Weights of a small transformer language model.
Size: width 192, MLP 768 tanh GELU, vocabulary 1494.
Architecture: RMSNorm before each block, rotary positions, untied embeddings.
Training: a variant of Muon for these matrices, 94M tokens, 5727 steps.
MLP neurons of a small language model. Each row is named by its layer, matrix (up: input weights) and neuron, and shows model dimensions 0-191. Each number is 500 + 40 x the weight over its row's rms, rounded and kept within 0 to 999. Numbers have three digits each.
After each neuron's rows, "fires on" lists the tokens most often at its 100 highest values on Wikipedia text that the model never trained on.

L2.up77:468502487473484522517500476496531505433430559459440533621516488471484484526494551551595506454517531507535484494503566540502442484531446461494472491509484466468485446441596496443468502504500483503497513501511577506494535487567383531454586534498572539532539445531522452544490480408461463502540468498491467482465503431526475536477453528512467541523457499441445524513488533505495609486452551459441432453556403487475492502463469581540474443505489537475468477538481498506488509490490524506476483466492477407504460496528466554459510594527529463459483529450441463493440515525517523487
fires on: ",", "il", "ak"

L2.up675:487530445490440506498380515444507527441533490446541458461408427500437515462543478491572484525514548545470500469496482602451476516496563513480500524485526517465524505489501525527521529528522473454483422542547424532485531501523466493509518487479514474543508519477539416470488588534467519483604489494453464546462486538516508528481529532423514503511488562546521510537516508516513454475494482537495505513504510496483427464513577509459513511518451374470544490492481547488552512510471472482514479413554482602470470454510497487494478536460549489658511518477471534474547498542543428462
fires on: " de", " through", "ee", "ia", "ild", "=="

L2.up573:521445462546493531493541543472598472537474513528474488521471500466498486508482517540455514531508484530486492527544555507462501451441489524513466505539608518535526488542460482509469457545453512523471476550491491537437455459477568429510500469641584519451534479528420478480526461495462502550489501503540495514504476573464528483472459446513520555556502452417512576536478554542566504609525480473514463460486498486542528483454520534403476477498475458491497488501464499457529474551463491508483484463558595508537521543503371495440498549557498551471538497493492488488412463564490464472
fires on: "al", ")", "9", " Ch", "5", " his"

L2.up307:520556494492541473452525466573567477497549479520495518433484505497520516500512503487544442486515452511433530429467493478510515512463434485512419548539436475520488546446507501490485622509456479495467592500518464503456585524405464524494521457471469466555530441570491498557477487448473503428551465461392531494450480503498495474547476471496492492584528491483468494470517494496462555582506535452474521528458515599490541452491503558520460502523482492417490417450520561572440460521484472496477539516456577456430525536457487509490510443500542600499510522498496463525516511498457540501
fires on: "U", " U", "ar", "ers", "er"

L2.up607:460548496461486482524561487516528451492533453507574551559417461467490470553487526555483569521480462519468553535486564481493521456491564499526499592464555508545555439531484518539460517503535539529458436576474521569417412463481544449487465506530512515453440511487440521459538575607522517544590444549467499507509450572507480478572510472502522473559491462460470532544531516559471577482471527507533466518458487476472503549523461501469502489530521505539532532561549520463492436568418484485540415525472488481450491511519436452512510515533568465476490556531506500553482501491473479512
fires on: "10", "ines", "40", " ==\n", ")", "==\n"

L2.up457:497494391465509515493512522555517478502521451504494477475594458490476525478498443503544659533421574571503580528492492505467488481520490499487475528498510527557474537487514574593493476448501500440484521446429544504487457443620477444567490510523514581496501510468476550497487531501450479476449439489473421521507487527519474503456423475552496535535419476531473434496445480485523505554502444498436448484502535509453481523561557422472499490485460478510568445467501496491502461466544511493537500443534510491525470504505533481427476487536514540493568484438528481490472569452501495531
fires on: " Br", " H", " L", "al", "und"

L2.up710:555539510466573460505557519589527480515473486526474503579485510503549510478553469475454486521496507569525510454564470466536494478496516494535502496473487428507564482493479468457520533552450603498542494604501495469470377469566556453435526490479507457518539441589493491450508463520551482489576488479520515507511454552537473506501515516520515495500456508513474526545523526576496519530507579495505553470546533532521543496535540507492518535579519442537563469459541461485569436489549486488506367490511514520457488564543371495470535465495531522573459484515537476472480529510470512551
fires on: ".\n\n", "\n\n", "."

L2.up765:532547457509399493473488496517514443486528464536497522486605570471488508448533490485537480465555495500515516523454485549523512506508485520505535512452478490487534534521449455450488437519492558489497452511532538462493397542484516535545478571514502457500479468567485358472451422518483513462474535478488550496481488479531498463521551454497492532505560446518596463528507517484455521488535498533533473449431444494402554492470556557473506508431501428472459500538504447508483418533413563483476518464499494508528459432486405482499481460529524463424574536581493445466504495544537505504
fires on: ",", " that"

L2.up413:473446477516545482540462479470478465468478571546544619514490524559479451469493541586591506481513559407441549519495539470548512480477474502559428464519468526488469584445571496545545523543520517525453525511510559496518471573437570473551475476461490516504497527508499494456556512493479514493570451474450538534458518474463466549535479499418432463508451564550518555443506501510558552519464457481480495545560505525508440478510467476461499539468432532517519466522564549491487570533510539524472532523536508505509560529446582431526480514490497448458481508469484476530498533486473457392
fires on: "/", "born", " on", "K", " –", "H"

L2.up483:542528540518455486492490485479512538540608448436472511514478501456486454524506471461505497580466611462417524514462541464420501449503513482497451462530511552465542561497457432500435511520504525536450516563461463451528410411523478482473507512479558481427448491526508550519459473517458536413468492497503537518501408523502507483584527525489470418512533462497515501525442509486485512483527531549504475540443507563564517445477497525506493477532525451448536488509511482439425537535522515463524448486468496475577541432523460540559522487527466553581569446523466464469542471470444529469
fires on: " and", "is", "ad"

L2.up291:527507488505506553539484567507552467478546479482540508465503466493518585498529430430411468531516491489474491509506527506521509466487459536493488511514479557412483572460485427586455527586515526433516450474544432534488507479476474497468466498466522528455474564550519471490506485516505495572542449490507472460518507465471577432493516502511420498525536556384477494542440516491498565542532471453536588485468481551479654503487456480529531542500378476477470480508589543497447482496497448461505430473509466493486507463466511486568516508501492527556568487493482516508502477531447511523
fires on: " |", "2", "5", "6", " and", "s"

L2.up170:484527476482468472520498474504503562529481457458559491495476500473472491549502566504474541488473464564491558547516493518572414521477443445490459562512449557477479483482489475496495497450501512515559523545518502536495473463488551482485511526566545499556531472543531511457448513531515536483530479510493520575565486497549502541539523475462519482571513518518569512502497534498491451515453484605472474521565530504529504592488539525494455532502469491475544462511440526448506454454434608500441503409428511449548498530591472444492548441525568597632493488458494461454570458503542562499
fires on: " Mc", " Comm", " Sc", " Russ", " mod"

L2.up648:496470535529515493531564531459537481372531549459473549555501529471440508499535516551494532555491593431505503483486522467523555486501531497541477496492556450508516392479488492462489508459453473484560465499516551525508620502534474503487488485435548516510461445459462482512563496489525477500444507525472534501462531500421479486524483595509492566473445460435511432569471454515508570488474511460446467483532532538495498492503516579492531504484496468442494470492520513599508585492490586473545524516464517478456536487416470416518569512526494568474498492463416490450545521498498423481
fires on: "ir", "80", "il", "one", "60", "e"

L2.up158:482521543506526505485527552506509582507548584525506467487530489511486476540547437500479500451527546455490472478515506542479518504455495515555522517485512471531446539511536483448489435506521535469582513527430541468496532494516504547523495539596548620479464516506507489446517545530472466514453507511451475551477468491542475499412462486541525546438530484546501508502529420431453441525484522542504423414480377527495507504553437500485464603519496519552519568509615435458559504528514563442491486558526522464435472486556455499502500536486479525515469498464442543449442516459492479536
fires on: "ab", "ph", "am"

L2.up628:604549520501441476490508498475486502528536435455510462458467512485506501497528517492440495471388524560500490532537502515464498502520491515450533519495523481418414465461442422487459516484507554513565477525523449500583497439563443465501516478463502506495470533586503471518491517621484524542519485475532458468512524505480516518469468478506439435600484500526519492535525478532478496469499516524505489513570441503494448470485471545526448469518530422510474525424413523509513449550494495563430465414514513509437461472543431463520582419485600537578510503503510466541512457533491548485
fires on: ",", " Austral", " Russ", " Mc", " Japan"

L2.up115:578494498450509446549527558464503500489455415530530496451478529474544544406510498523490504545505451447458529495483483502397511489437455477504494502522488518532493505562463495499544483527548533548506487511465476521548425551523455386526487561493437520500485515534502449505495544564418570488573516548536521540460513507557479456464495500548565495461441483515500483513497493494484555474507498477510516515459526509470517495490565468490407505494441462458418455426562467500496426476501453425437462576487531483532465543529476459579507485502513497478580471532502460509457593556449434454
fires on: ",", "T", "ould", "92"

L2.up401:486440510449455587514464521512499507411550508507467470483538507528495439539491466512608522551486471487483460510477452462473533484512490507470495494529513567518470522517526534529501519493449526421567536497493464515478532514477491470487480461582538617541506453511559501477453533488452442571519508567477561478511494455464431484522481519561493492472508547489502420510521447460533427584503511498430476431457556491486478483486484470488587446441524438496508506474491482457495501534519471499374509485539575486485452565500430552529483484491515513519516528512459530583411464523542532409
fires on: "z", "an", "ic", "al", "o"

L2.up159:512506472511546513507470512540465482498494431505533526532447500524478556453524464514515459486438472543440487503449512503443487499509439550545542518480453558515523480533567484500460622520450578449486518545486462473567447624486522455411464514508478473519458457521505527497478528539540462474504531486467447554570473495550518520523517439495522501560481523498427515488516525553426526596528476591474540478489479496455506543528473465532511468493503496568440393490539509479484556518462521437467545535434452440411493434458436498485529475476431494477516534526524441514487549496465444499
fires on: " U", " well", "U", "E"

L2.up706:556502539495511459554470482543476493478516593515444529547496509495514513511528471506466500563511444462452454478475475489431540475486445525566385404458571389487503548535495497565570524511459523523576466517506520503566491481589427512512468537521485584488443524588527479511496417518540457523516469502442501495418562522473564528481486502507462468576492497486480512498498445500434464513466475511478516466496552492521517498430541466466502452505507450542481530482465483451540445532476446472535460482488484556498540451523531532535528450539517507591440425536529464533505509512474578512
fires on: "\n", "i", " &", " and", " by", " "

L2.up524:547474511533486436496519500548563525512572530484468486503563418457453419546402400506496491504504509451527545445513449558488521517548464530496546440450546548492413532502546527467465436512549524520459510467529614506509528498503480435529563531477551550521497572547458554478524540480500522530529529465503511463469508421499524516514406506526512563502551489591512478460535500553512524489453442477579450512490496473476501537540457531493516508559480498505508508488524459502476511453489460508601522490485484570511521439425481524466427462470469441527491506514514427450488438503461499557
fires on: " est", "and", " ar", " Gr", "ad", " dec"

L2.up395:545487478460504470539494437483532546518454451484538551497515478521539546485526448465560450561520467510579498514458508497460491540501392490472510545554526376487421558466540507468476471510519501461485511455539487512566518485482520481499550482505463489507515478501497521473516485482542450525509534561589532509511492465538518559494505577603517364483501479554484444541516475467510506490619577463470508470515481479548518509551495548490492503507481550467466480498622472497570537454513500522544463418509529539462474506497480583529547470441493504570523451422505536519442490481492512476
fires on: ".", "(", " =", "{"

L2.up250:584501565551498542542521456511515523482529464503480423601547569452547560471566513476493449494490499546389516511519479512462536467499546451441450571515460521466501507472511417509540522485501562515442452450495478440540454442558520481517513486491580464534411546502552504506479459522544469516481493465497489460479457490512516595485549526472512482579537448506456502500516501510508499575571519533466509589582454512554479536495519596503524575527467468507514538478466502504491469501479538512529517536451484546528549460437486598506471496542473491543521488484524466545537427446513499536
fires on: " as", " lead", "ad", ".\n\n", " g"

L2.up304:507498466451488523479440485584572547467535500457464537504572500467508496523548461507573528524483513489543465457532482543470477497525444455570497432515480564391473508501487451517374422450511520514484435452463507459554517509513591413543514429470528562477512482499530483475491472487412530536519575556495474446505581504472534477482530460513519492511550473494482460512576510475532456519488449504518519523502517485525499539473473603473506469456498513499509499474433555534519498523487462584467506500486504436512487507478541488517518427484487488510454529494542538576512350467515524486
fires on: "al", "an", "|"

L2.up587:497541481476539433548483524480528510460480470480544457566497524498625467455474503460493512536508505580558460487534454423494507455489540425521514522424478498470572519494544507499493488500577616527546472512498503498540479494508524567459531466487507511451580536596493516518596478551447528528461488529516599506473514465491464522539498525463481500509527505483550550502560548587474584551507475500504485466489460523578465489471495550456578472482523473547458494472491527575459491461471512523443453469469512551554473448512427491564586506522514468499486518543501489405518511503512516454
fires on: " National", "h", " sub", "th", "ak"

L2.up133:493470477451483536481473476504531463509552562522530490483567534521466467595503501492542497419524516449520497568491576519500382517480514486493519521571523474396516428566613469543514513455463514541485513505498526454504513511509373466509498524505479524420498484503456548479437482467517507467465555487553510478463544537557482500517504485415422522471510517540460519548428478456499602525513536503470501447490523472528572569451466500532478494515459476525525450478457511534507471481470430450435506488506524503468578519456479525432492452467558596435524515478524507485483533492536477517
fires on: ",", " f", " cap", "ar", " July"

L2.up87:467489508494453453482541515552544472472547481409445451519628494526534475474576479519459537517495483602545518520553530541522499574505523418499477440471476517477498507489487484509516530435461465556480527504502653437464494483496439459523485439473449514471515464515522538529515499488482513496516551472487448438446474501552491545558473485463510467504481506538555522505472504483528553477473586532504489504505494472437407496425505495486453510559501562451483514511569447496512404474443489377491481535469491456511505476503535492488509483554589548473490481474499511471483567530449461517
fires on: ",", "ons"

L2.up213:513466417437500457505495511473420464523506485526489483462502531531494506432366494468445505476535536521490490479468449534546507444507408468442482536585458511497484530469551492506485590511520507499497519507461539552525481545580527470489449444520506533529519513600474510522551499495445555462523539506533472592545551483508481494489521491354494499505532535525586510579434519465449534496478459490498531504446495510527508490544517508465532477532508507434513423481488508466433516462543584516532468471511510533499520532448505487543574447553506494534465473467539454483529497519481442389
fires on: " –", "ou", " on", "ir", "iv", ":"

L2.up253:505502494519556483478551482496506504471522442473508539508530556547503474540451530551489511501436479498465446449466524482519533430512352472566460434470477540479499498472503526469463433583490505506511533399560544484499578534489464449543480513424467547458390515525463534490483475468525470458454501472482498429532525539409489485511484497559518493481503476486498411489477498447477550510622503450510568496539531462472443525412486531514489444490478434497499471555517543484431447523505540541527516522522593536461516488520472474536574564479524525491519536506512439503459513455494483480
fires on: "ar", "ir", "un", "U"

L2.up479:533420460515446478566507454521511530499520490535454482530424530426549546466559485380522502476509456443519485484504498477518516454457518594524435466503494473463496483486535463515485494422416466351505509509522506441484410500533579486499485485563497547477517496509428471497495428510410450512481567482538470435489495517525470502483527567545554463550500530486483518467527526481494527525500549488528521483514528475468507538495573501520482515385498539512489364490534464573471546550513490487475512483438519489475520525511509475533487492552452533530536451543532533554483454507525471500
fires on: " f", "E", " E", "L"

L2.up298:497413559531438476486481524540502539454465505473442482475465496452528529530525488466551459516572521455474551468514482537497511450485506532506434522503589466492495504487530483510558521511479499413503489543492452495481508517456515513468519481489498452520456504527457394453514528427453431457457515486435582488392436538518506404470469474486567456479518482506584411462539540521538526484507559527559500492488554490540563532458439461478467476475530501481513550521553559563437519542531438489397507531498586514508520516530510535519467502527535514518429477458516475476490593483491572475
fires on: " Y", " y", "Y", "um", " g"

L2.up502:478482536475516539534527507510491483501535536471504481483456494525558509515483510514504536517475539469539530498520495512524450539519520489514435536556504614553490519514477459476466468458539461587519515478535558523478511490479469538482498512530508527537477489456532491433567507547573509540473494569497507498465403559499501508457494482501506503481519590490466427522469425593461522600466543620476439446585489418540527472470486520426560499490491450516548508483505455514470563453485486489489509518424500486433486444509496473510492535534459482481421468524358517488509533595464558543
fires on: "ul", "ob", "or", "ir", "ol"

L2.up157:460518573501450435453526527463464524506456465487479461521516512487394497561458469519548483567513442504477527514487490509527526461498491523452487511542519579495572474584474440577498480475336463492479494502499454465440466558520500551515462499525441500480552463491474525483519455440496490583459575509541506522481535538525511487511494515531411507545574450496505546497453443508489517535522502529503518538450505447454495506533508496559500563530469470435449468466524439483470570425525489434479524456436461455454540448531529511485527531528500572460421554500461507548480546488489530448
fires on: "ace", "ide", "ale", " se", "ore", "ome"

L2.up493:505442506543608523499528546579503515516585514461451556540470523483552557566532492443505491521492484523502535505536478488470422534485510478464461451452567543580504484510524523462508493524525534486470433455547436490513483428505435464501580533575553519496456512541502494492513473603488481506502458490477506536473458447538471529544546449435472547518525534515440489493525540529478473500594587580545475510456528562419452529477523558489529512529493434544448538557506539470408518439556519494541563469459483408536473496511492499501514514520482470521548500524501497471523466415506504513
fires on: ".\n\n"

L2.up65:434476585488514505495491447509523490470492539522490482506479552530495490514541484537499491486483516505489500538485515471449507533561407441465515484465505522490524465449581493481494519474477466512547542487554587467489500451457407449558545533488447533479527489465477469496526534467552552501458663533527428497475549495466523591539537493509451544441397452515493434489510536432539478483491461562512542472527419453549472506557524485522530541423483450421523473472550534485559497487506514458511453514446530491518465431474522478452448499453582518536521489473530549527499500491552502579
fires on: ",", ":"

L2.up176:539464428488450524455407559490559537475571580556528547458523421502469513440481473496446519591531555529506500473485574491548443526465459514490395497573468545501475499523449549550558494548502491430506517442500525436526513562511451529478449519429483500524519523553493498573478497448488525511510450523543558487517489430516457527504518520475461438481481519466573493552476570519496457497577499544513455519493482469427499503508554400474490549521452509517479497549522460436521482562449489543498498422456457501454454493538508488448519501461526499433559496485493488543513535464550521534
fires on: " h", "in", " n", "al", "z", "ate"

L2.up577:565495437453507513496469422508456542480472516558525503496512517506527525530533476461572509484524544503495515521477459459422535506500457501494458542429523494519524493494549458459524456526452508436533481526503476389488455555541492471495546547489474492466564484507510529439506424520509466510575466527521467546447443488486470512464498449545576494558483473517479528522505520568469511487622633460556579510467488533444487520532513475503515527458517462513518481524442479536505438523578518508544503474562559530503433533509452549462547428507455469517555566498495505497491530430427401553
fires on: ".\n\n", "."

L2.up499:495492475457407516420511419503457539546505510480449458483437479485510524505460421438557541579610519431509501476492513472499502516541483510508467512491593505458473488507508540487473438455467464429455472520449468526462482579506464530501520487513564502588374474479459471472537455511487463515473492489458525450532492510536428537521475489565467417541519485539445523413510448450542497481490565481493541548499487499543527514467452578527521507466548544489456527519416499553508506499524513445481511507489602519462469489473537423506480493491502542516454424489520452489433484465488536502
fires on: " f", "ce", "on", "F"

L2.up225:453509495503566440523538444455442435499512531528494496544475447524453465534461542420521473574465509524561563497462487529490513514421482518507428473515510513497515471495449500522465479393468496585465530523414434496534527596502560526435466525531453522494506527493542470436413481543491489559489491524487483560511498515578501492499451460481442542474527507548541457515545461568557519498571511476475489505524524505486529454542491499545527549505462425481515538554433553502488433494468497470464519526434518552458557576494529529526471421505571441470528532494568468503425470468464538502
fires on: "o", "ce", "est", " f"

L2.up53:529513553498497575482502553459486505565493453499532489544468501569547508526484505493462563527458474613492470519507492508504473498532567529506532484430448497523500514602556449490458511530529598479532501404491495520491472497485522505553556505485518488424549541525490453515489478588481509523465478420485523490496500484437561524496458501524507515482516559497546471527515569529491463498481488569510516614466418549475504485456481576533438424530501533480455533490440551516476493533565527476376531468535516507518497493483437526589554484478514469462517496482507470445517413503533585469
fires on: ",", "th", " Japan", "ig"

L2.up394:483520530470522541499453493449496510418551466470531470478443501514598454520549456483463488547382572465520515513519494479489468405436573493514502531510490530430466505502483473512443523528499471451524511467451605423528555497513408503478508462515541465563576477470460535561534476481536529523538487470464503531458557457471562498530436488476504452523559468506464476517526513452471493460468504539510519482515521510568499452454452496470493522474532436425523548561471517510486519500468519526417513505496552500563424546532502460523554511507474599478547522486375480484498567525490488507
fires on: "19", "ock", "ick", " Y", "Y"

L2.up673:453440586524492466542463506497523495436530516533524532484526369499455519563540483493490514435468441474545505558553486511544488570510425483500476498506518471493504508527577444512517469503372486430496532377454494496453469542437509497489464465583515531498544494511483476448490486551534543465487464503479504474547502579499510454477420481475552461483512565499562512461526584534544525461456524501524538488483449502532484583574537486520490463453568410435468526476482546499461471508526483436496519498458521499572544479461494470501494469512512487571502510536489515511567441465481478456
fires on: " dec", " rec", " inc", " comp", " Rec"

L2.up717:542477443532485490490474450607497517460485532528391448510418518510508540468525490426487488486468484516477470538529460494510446436479508515539485460527475537462534456502567522477476491448524557498511460526509485354458508504558521462461547483507616521540461471543466448514545487497513510511549462471401478505469492543415427524486497519524500540500482508505489495549592518529469523501596547505459526502495451490496507480550494596465505454495513513496539527541486557469522540435441527496552567402517483514468485482538504485478504565569553543511483543510456414495451532530501473502
fires on: ".\n\n"

L2.up507:542535548446462425568477518514485510490484480574474487530557462483455545576413471497454478497446533474473550489502492502416465478504533518408493405509495431545490509466552455576480532515467458429429493403453543510495499508557483495508504472411469473549555547565420479531479476485484534573526463486471534469525554460463501507496529529500502478525481610499497511422529519473506464586545459533500475508502539534466503466530468524547487506466505494459497508428494434469556515457431472492511534486524510463491450461473526455541534502548441508540517408459525551507549459432510516498
fires on: " ro", " bl", " p", "u", "od"

L2.up84:504580480517564532476477586488570452512488473562447515499508446448546509490433527541487463483455445527481503530494463507531553521466517484421469523554454488496445506515497513489503510509439483533482569537477540480436486476534461465502517439633514503600545563480457464450436542510495526504552419527360599545481519539523499491474468466546543491527533464493527497517532507468581438550549453504538514503492460536512474499515509432546578559518489513452477473496546557461531492497427464456488463504583478513535462490508507474478452532561477476457483547478508455492519488515487495549
fires on: "A", "hy", " ext", "ound", " record", "|---|---|---|---"

L2.up306:590559512502517502505581522523489537542488503498535421491572486530582507402531519482492496539507570522459495435557462529487514467505517563516569465447509501517484538487542526510523526518509488496435556483505506424536528589516528550498428505493504529479492471432498471542453538592495399459503404515464479518488460528471517513564497472514504478560428475508562511526576535535503481605464490506447516421566512502510479520500446466497520541568514532472498557519469452471478461452498523534464545411492533499474464514526494507456496542521504548512529519496556514468494391405461503509
fires on: "al", " Br", " Gr", "ional", "est", " comm"

L2.up368:523498449486536523506510454550560567545480520492451509491416438475548459476408472554508427436446508497499455447482547541558480497484543418504506505466504458534529535494511456542580461524475513401564494524499558402569512524484484534524492554591514541496474480515567515505531504454563565466478480589538529558478482523480571469550501440570506499502481507553526493441494456517512567496446551537520522472460515495543516456561428517469494479466430493505452503467455484525513563527518574452507511524507527475471447496462533515536503537468454530566480534443471482511519578566478510479
fires on: "ab", "ib", " ab"

L2.up402:529483498542528465520557497434534510486544503492450426488568501529550519477482437491489519559582496523544555472518488549466502516413481549538466538555509489597436481510585537467505489506499454571493457511596548519485474556463551519453518375524431550476477588480534498469507495499524556471444464523481478527517574512507516439519490489448506564534560488449463524457592513533511538500491470443545458526482499510508505491452477489500476464572491519544441490528471488428536493514577494490459478452408483521489484462464537448463498512476506472588446553531548531519488439535524461491
fires on: " gr", " est", " Gr", "ir"

L2.up187:555485487586578500530507536499535530414502504524499458467540499546538507547416431563492522488559480483477539475448520515474465490523478505532541505456508543520538464551577444480476503526476607553422533495509483558512524481540534487486476553517455528491530542448498523528479560480512556462459530625431501452507488477441512534495520601446478519461561443487525494506554452397471450514474508483506539481522498477490508496533433491490486509532440469528440470530467476533453524505488443581451535410514539586478486471521449524454462470513523519552575500467425535464475508481530496501
fires on: " gr", ":", " Har", " her", " back", " Gr"

L2.up285:502602483500454457491544441480532440467510512497513503537632469434474562482485519493548518452401527510455460525441601547469531466493523534494504443554484466573548472507487497573473478534576471509489509489416585504441519484549502490505536467489498582512507524492486515514512553488535449488467497535449556458521483444534486529478528440475496502556481448509462520508449505540512504482548477511597495521526491484486571548512540477417541479569538531514467497431399544513519485495476428529498482564481475539514508537468417521571500527488551509478468536534523533557495520486522571474
fires on: "le", "s", "th", "41", "um"

L2.up578:461512466532474508518490468466378495473444527471502496497484536472457423479405482434483470540480448546374540575570439515540449525510435481439523550504510502524453554522468460505508437539533471490485539497476475474527500456440545443478432492445499489431470483512520517542541471532484510525463518459450513486529431532534513510564450535488464527542501523468456530512565521509459528561547480562500505451471556560501493484544527501466498514541509541486459524502531502539455444534475508546438393456514553493480472496534547546557547535525460489587576540482448480475483482489547488409
fires on: "19", "is", " is", " he", "ical", "ir"

L2.up210:452538555535550498514461423514475476567498552470490500471500493558476490500498574513493489528486533519500490474507545464411513585492433524545400469569516497474579419503487437456498468487545513545557479416432496510445548564517488523514472517442522463455440547405495550421504550516568493441448449463479533497449486481503554478585462421475501513555514439481513542498489539480516592472496506525499468502485556481581559510426507490458528499550487509506497502440537529480541541476444498431525463539455428506526509485556542491507540532484505491506444475481517471535505461498490546560
fires on: " and", "y", " or", " &", " the"

L2.up240:510536461526511442554560553454513435455491498496501533438452516559503485517486464545538511471494514474537555461494534484489501563529450470519522510489493413499523475466512537508485453485505501591552570480523447382488543524453438528500507502508516533536574537546568465492501464509460401464468477448440503520507483541499540514487449511553553534486439504468478518484514486518558557478443481463543462504484422463552489468450519560528454492478540548502499447501546515481573410465520523418465497526468454463498576406427466426443506477472499442587520513504531507510561476524575484485
fires on: " rec", " Rec", "ec", " career"

L2.up136:524468549455401496461490497503474528500465553457464504541496500469466478516498532480466505494465469548443460489530494477491549473466543554503496499460622498537539520545582547468558541562475506451452444450428496507530522577496484539475513436537572541465485497524501432536525562527525410534535526495432540551408494518452491513489492514459516459463566449522522524429513541601487510464480615539556541505514544550496485465490461527504521500477584528457564490528503524508464505463527488457418455513499550540503539509490512523497518460566510536510492477564552463505475544476607498473
fires on: " g"

L2.up559:526503512460477525485470501550510479510529457509434525480509477451489509452557547437490507508538467522519514476428453475479490565477526524510527543447551447514462515499515523485546605508502490480501477440466493497475452505519495414584489465477499448493508485587491472514493524470521476446532524451488521526416446535503559490435490439498530508435529475554554495503495545460492472555481542446451506595467455498391526458451573501516455483548597495475476515485475512479536505455471599443527390461501468469508537448535452433502578425537459520521504441486547458405526455515493494511
fires on: ","

L2.up704:531548486503513523541576460504521557467495505523477493486460499443477517522442557505566554499463539544476471423509575485530525567469540483511447505498501526440497480504563493473495491542481523478511563463429493500506533541436424534511499589515497499470535518519454551521419533461555489501528492518537518563521500527461515483430430443474501483492575494546557471509485541526572517571442515514465520510505372428484456533472422475506520498420477386474431514504462458481520490493548474521489551569415469500461579495464502501558573532486519458512495505506562511438453480443470490495
fires on: " v", "o", " com", "ig", "ide"

L2.up358:467423438535527461542438533475509467530548497566458511507502448453449495489553516461475486452532524449524437554454526466518523544440461477486504500494463516467426542502455478560538526505440462567488580525566536447530520610531564523514493474517503514561544481474463535430478492452549484536436546483514496534516457418479552503534544563482415457505486488507484441560459487467503488530560463470481525489460491537514529494429532473437510521517505404530482489485497501483473451463538540485473487456477571475466523535442532500523501539507515547463476542540374599528470491459572486489
fires on: " number", "end", "r", "ased", "ound"

L2.up454:472469537477492546452449503415558523500474457486555504438426486513551479489559493498518502524491573462526473551503549505532426502490533529491470552439504426505506512577440493522556485510500476480480424509433484451578456475537484459468557528520487491504514615478488454446536499486507559537492520531514513516478454492524496416568478539518449504467477464555491535488423517534423539508563540553530471598523466506459475480581556483494563496445473469466580513487566516526474553480533480417508501448530463542468486486443514452495466516486532518529542484540513471578453567446477516565
fires on: " h", "H", "e"

L2.up594:547494536529491550567493418437504526495497491539514400511514484497493541549507443430537523488489495467517494499464496501501482475482438503468451440512494488394555484515525495475535424459448462403526512554439496542497484514549527498458485541478465527530499501450506430410436451491471527486436428481487471549548482526546516461465423492501438500519504548493502479497535463478469484475561598453486530549531506527497560469543447449483488560429469485503498423484434510476468553477466488523503435491532528450518494539500541491539586427570448504432522439545522513485515532456536583446
fires on: " f", " l"

L2.up557:485511519509502438448517511497449483532519540487485497546511519467508519440527549510497445475540495535541587507552564479507527504466506456503551506488479543504549382559477490471377536489507514435528432536539529551502500459507471465557515483518507483533527520443477552484440404590510534435485448500512516535548529512519513487523458438493482500465500513466529442554579489557511483544485506528551504566511552573624478503509568562473514487551476443510615528522534493450474460580494517450454452507510474513493513548500456547422472512547547526562498506541544487502479511568476499517
fires on: ")", "ics"